config.toml
n_layer = 18
qk_norm = true
tie_embeddings = true
init_std_qkv = 0.0402
optimizer = "adamw"
lr = 0.00287
lr_head = 0.00714
schedule = "wsd"
decay_shape = "linear"
batch_tokens = 32768
train_tokens = 181800000
steps = 5549
dataset = "wikipedia_en"
MLP neurons of a small language model. Each row is named by its layer, matrix (gate and up: input weights) and neuron, and shows model dimensions 0-95. Each number is 500 + 40 x the weight over its row's rms, rounded and kept within 0 to 999. Numbers have three digits each. A neuron's up and down rows have the sign that makes its largest values positive.
After each neuron's rows, "fires on" lists the tokens most often at its 100 highest values on Wikipedia text that the model never trained on; "fires after" lists the tokens most often just before its 100 highest values on Wikipedia text that the model never trained on.

L9.gate445:533528547470548437467499474552519543476492484499516535479482489475566495542479548578508464532476589477525473488517503527455519476532556515491479445531487553580500534487440472474533586460507461488451555491523534565542494536529513444497543485464505514464430476532411488530528587439415438479
L9.up445:465448499513458495453556437561549493492464465506499471527501443520513497507476497524470526459487502479466501486459494542569538379468523526465511561549462598495511468477509470404527532530499495501451476468483512533474430555508488491540418465482537499487493484510529475502448526486540468399
fires on: " States", ".", " Europe", "ific", "minist"
fires after: " United", "S", " in", ",", " Pac"

L9.gate273:483541484522497464474458528492550402462490545447419478506472539417554526546446512511560544494513481551477469523500503484473476490478441538450547543540525562536522460468477465529438507479529445499528548489503463513485600526508548408485578516581467465544473509470406549486505452531451511497
L9.up273:525545581493450525497433506513510501475473467522547506568499466439500506476444470553557512503528458480491516467479521473525499580541555495588465451514453459496517470469535520521518503503513505478514488545460512465546545519551477506453486517559472503416456493462534523509430527534442586557
fires on: "\n", "–", " appointed", " a", " named"
fires after: " was", " =", " is", " 1", " 3", "\n"

L2.gate264:567492510500513490500476447507514526495517563410410473498490484505504510574471429485503537553471514485451473466575497472460460527439518540480478569472555507511539499475478520436445490567548500541544524468537489445498525464452537512577506495446488533483406479468478507489518433514442546449
L2.up264:445524484480516474516492447453526546501504490441510474457487446548485429493508442518561474487494468539482517510528477415460511572464495614581508478509536538469549560511515521457468449548496534506489522488594441433467516513493503529480483461583512501497517457535484463454452482466516506510
fires on: "\n"
fires after: "\n", " |", " =", ")"

L14.gate295:541539523446547501496476510494425491486528470532551536454535599495478478459518556521441498515451497432541529509508535539527460501473541456480531520455425553533470512514609489480495578471530476538449514483540504476520481518458558500522548500500512533483553611518441523468520583508523541422
L14.up295:476487494410462461557537475501477467546468508520492447516453493483472478523482540555460454479498490550477547497462454514605486430463490455450530462474509446543543517440496461485531525512460518565441457519541487505454533511508582531467555507473520500533440458526586503434494537438531516532
fires on: "|", "\n ", "-"
fires after: "\n"

L10.gate395:452532473524514465511549462486457455477493508473483577565528456493452421508479493512456454542439449439523546473483526510514511574454484491498525541436480525524513528540538528490506477473507516510449523470473496611453536434520452466464576496495391499462489559487507443506483484490445570497
L10.up395:479484444529538480545438534454530508443480440501515539506525510489494504484508461494537566505484493572480529449544589512511479561437455479493437501400480495432456355475501511519466541515535517452499525529503522522501527460531512475513462464458523449574491432516468509478501461568455518475
fires on: "ou", "og", "ap", "uc", "C", "az"
fires after: " l", " L", " D", "L", " d"

L7.gate115:532493569507535481486518431470478493506547533525504534590504516445457560552495446474534490466503501477571496525424475491511525381495528538442464514502530508509526537465565513486591443530540510554478452490572487537569562495504505483461513508541452458461423480565558483491511496433479454474
L7.up115:548500489497452531489514537551495474477519496534470505519528501485483473469474461460501471484461452523517457479454506500532491488518594498489458552497524488530520556504570546541490458498492445481484397470559514535551515457542505474401510525504453500408462442517516566527421449509547449470
fires on: "S", "m", "C", "\n", "D", "K"
fires after: "."

L9.gate227:535557549553510548455455469517509514494404534516539567480502501467547439454507463475511524563490459496442560485486409454554486515419480474538532550576500464484477424484525483483484505455525524538505527472485504556576490441460553506509536517474482556489488503494534486508505522474522463512
L9.up227:529468564480548517488529465548494543467536568504494551426533510500574497502412536467558406506501484527491514442562513456421541501602444533469541494535528502463443495515533555516482531487445533496430580540563510458518463512452449516527497459528531495523505489514437546500499507502457466450
fires on: "h", "en", "as", "al", "an"
fires after: " G", " C", "P", " v", " P", " F"

L2.gate62:539503548485485512477537475507502476491462525475538481459458449442502466552546508478574515547507396543489492519493451475560458504548502503551525501480577471533519473473562438495485549554539511578490505535468528503548442505567520491500470483526445556485553450507515534503499455465468523426
L2.up62:581427550497468504531541457465434496464554546508500505518504478481535513458465539533523429451526541536480527502461530495444479489417546516456530462473502540583418505563424506498460466503550477526534423448528537536519500581512454431569492529500613456456463463584492436589436452483473526487
fires on: "=="
fires after: "\n", "ography"

L6.gate293:590499521499416516545463453507495528472508568429534481449480511381522514458464577551502502539500527557538529512477497545522537481492487571541566536487511504522534485469475464483458502512510508571518450497440540482441469425531474507484514495510492523443514479489465529534523405519473527496
L6.up293:544496525461453496539524497518519518439503567412531475487441488449551494424476539555498455517504528491534564507465551509510495481515541538568573539416542470555544481466437518477487553505546489544517467460413564505484482501582468514506459535484467470407517506533551496537492454479446480509
fires on: "==", " =="
fires after: "\n"

L9.gate321:489482415548550474431496423441487540496464465452480526482477485528491543418525465557559545570471531495502531527465545498465431525475506448518482536555429522534505508522482485511539516498493566467471554503460497470543503465526502484461482557459527530477407579458529519492482482548447447491
L9.up321:478538481432483445513492473498489550486527596483425500485483582477513509480534488506542463472524494535488522595483511519494509569505518450469501480512467444506443531508443486477471474494474440503437561464441454529447525501527604511393529501469471534493550507450501505503494541607452469582
fires on: "erm", "ensity", "or", "ound", "eam", "and"
fires after: " H", " D", "-", " S", "S", " d"

L7.gate205:496486520505515467508453480501418495485532508466472519512406500466454547560438483516450574517508446509518448595554485462510519534519473473489524504518558436553534527559520514567479457485535488539500488489474558540486528503492478467533380579496560470474481532508566529448449454477462533470
L7.up205:524527554520503534496509512448517514454507517510513499464483470464480532571482491570490543449483503596512568469409473521445519488491535633497520495551544473512488530581483563498512427512530562532447528505574467485524578530518410529452483479529473565485466460447471566531503503505450452492
fires on: "\n", ";", " |", " of", " more"
fires after: " 0", " =", "\n", " is"

L9.gate401:482547538523584439486489534416474569456495555503497444535481492468526482493514520554534535486471512417559578539498441469519483506580520489475542448553529524519471459514552491486486515469459524474537522523428487459565554511445387485469445466483517499550568487516587416529478516488483551452
L9.up401:458521522459490504445575546421503531459478449481475527441511552485483521531465505548598513468501499432521499393518464428446501533583422564481507447481526427488449508465492493517480438535473477453418443564508509484477484529459546583429447453519515431523494525451525465468444451533502517506
fires on: "und", "and", "all", "ind", "ond"
fires after: " M", " H", " m", " h", " D", " R"

L10.gate285:516470468515566524465493476501496516464545494521532454556461498524491433491501493464526523535456533516573509481574509475480520466496427474497497487547533459502467430499472457476540546425460479479511528525556475522537477535494570491465572442505530476488422530497585463457501495470483501543
L10.up285:469571574465582505523505511539528483506497483489542530480539521502526501518466531442493436543481522530516541531492458462482470538464546513482589560497559492516440475528494482492422481501517479500501521524505525525430504555496542407456540487553496445472502499495440535512515574551448464540
fires on: "\n", "|"
fires after: "\n", "==", "===", ")", " ==="

L7.gate219:578518511528493498416509443551462463533562533455472514518447533493472497553486440551508501468511534507501526542524463480506501505581505445508534528480488566559497456544459551490517532488538497506565516502534510553557488578560494492547520524489518464448499412538453474524478503450497437542
L7.up219:585541491526457512500472433520488438530589541495479418538513524486455453504507550469473475505450475567456537491530478482455536548477477528477518497495474554498393464513429481491510556484485458465473466550470501481471475536453491529537569531556529487411494525521503480514585462481495567559
fires on: "==", " is"
fires after: "\n"

L9.gate388:506518485458508485464404486563490438516457453407571457429486511485541477507509519480488484529436505477515515513462488453536449450501488471560486529433514469498535505462466522496539501376499429478483493517525528532515527506477532500515433535513517471567444517555533473471490459471482512480
L9.up388:468542563462509572491488473439444506573578518470508484467532509436475516544512510512512456459482503510579543426484443466515471529455472519483552536501539459459600547513484525511559470439536520481413519540545505448533464492521563471431517519510544454522516521475446461520552518607517510505
fires on: "\n", "|"
fires after: "\n"

L11.gate110:562492584501620498478510445456429448486470521414474525484439548549484422566528402521531497489502473538533441501438408443523479499521491552546553526478494507512515481552515547571552481551493440598526460483567551518496560493475562497418470397559466438500517554495498513433477479481494516493
L11.up110:598465521489515504544434490548531528389494516514466509497554436417533534502437411515534513531549479519513508441473560482506494523514501499529482516484465538430489529490452538518523451532510499489509513532491475519488568505521548457472496495514496478510505473473575515563458493481448565461
fires on: " the"
fires after: " was", " is", " as", " became", " also"

L11.gate425:428512497522476558505514473506562521504505509393482474538526496474531415471561469497531595537461508473531597533484437420579508455509497435513473441580562530486470489427567454542482536502464487479486551485494507530463505466508471516489504422531543511487468444509532471530475461570517464471
L11.up425:563528466523476505572469543541470524438466444450483526568492480485453435475433515530554493477509534449490466465455515524491487533510452535481531426542555555478502465464558536555486464512482550505465541521486398523521503427561476529469452509500550543524474496438487491560490524520471478552
fires on: "and", "og", "am", "ow", "all", "ag"
fires after: " D", " B", " F", " M", " St"

L8.gate343:523431505417569479457519487460492512482464516553473479480520536526516567517502504587502499556491474506437484559516430512521494471567492510505524497484510522511491485499457526559466543442498449541455527481507565515523552459453481402573505450498487509579510439554462475474575486525458431521
L8.up343:530503450499472514538474555550533524431495512473525496502565435491446546522510565472516471550591507478539514529549431529502526461494510482532549466499443470491505504484416445539482498466442576573503551534469502487483519448423536490605514457481549517492590504476514448493464556496481537521
fires on: "-", ",", "="
fires after: "\n"

L9.gate213:513495562471498482472508464491455494395424485481495553458412532499524516549403446488449528534518501507510544510576514542506477472529504491548477514550550542544540542459526525503486445520559487535475516494414560532513528543466523498528580503552547476507557513550497479534569489476480527575
L9.up213:510492486531465465479414457497516478450449489583492533492485460527507478544448482430455512546425437506536540459501469570473463517476460535519467463562509506446511541483470419537491429544487525485476544547487536509476476570417548446466536496449560571517600499510462484524597518580450544507
fires on: "\n", "-"
fires after: "\n"

L8.gate159:509497539467517523415500464467509517477433528459488472474499503424511485421445520555480458577514580475508533531513502520518495460517521468488492450438493541520556499486474487522478498412512462525449509530505493470512556516492569513510562511463517502558481457479470463520574549503394506546
L8.up159:494446483603528441562530526541485471463523481489480499478476452509460574539474510447549417553457492512506464475567562482476529527512513438534457562493513443549482499467505511545469475515502532499547534496459506413513528459498515539551499486470475404417472530509497531450481542467529554506
fires on: "=", "===", "The", "orn"
fires after: "\n", "B"

L8.gate229:540495567564496466512530456468508464470432557445504551487476567503646502462486479492559503511472543511496488491437426512526529461546507420505493500459558570494537457520468500551456459458525480509432446490501549528524494480578539481486502495525488555460507418484477492535444486431475586526
L8.up229:546551481450509433420498518450511462502513587527506501529470573461501520447479578525512600468488494559497541486504482511491514535525455483463601554503542460538423508560444500440538560465518510531456561473529514542480474514565510505460451570425508489464574508537494554487514449472475454495
fires on: "==", "====", "en"
fires after: "\n", "M"

L12.gate7:465534498470489470467509464453520453435521458439489528598503494466520512485450504612494461492465518520465505525522421508531622475498492501450525499536483519515465535483528521519521523509485466554467494487548486495547473583478456458518504472517497496527482411487505503505545535471506502504
L12.up7:568535517543461475512481545478500555445506504538485489544533481510477551488540531531481497395513553509478452496489510566461546489511535507527481490547573454426508563525473503597462536461507485498445533522446452466493492491469498500487524614472509483439523453518489497484512478476543537481
fires on: "C", "S", "T", "P", "O", "D"
fires after: "C", "L", "R", "E", "P", " C"

L8.gate240:500569473491557502452482517506484485548446485500534462440483464433536536483476531497510512500511547425492574491453523510519508474484465472487460510514472556512521527439510527502549514475562516544520544453491588549512491498480510445485515482425499495555433437527470481450559536481407494471
L8.up240:521599485488493456500415511498517491491474474506563471441543509485457514516398532469468469477484513495412436512470543525501500515412436545510526532529552497488464475428524458527452400489474502487494556492459488454504514483434480495481566472553565498519532446494481534507594479455430596530
fires on: "-", "\n", "ired", "="
fires after: "\n", " requ"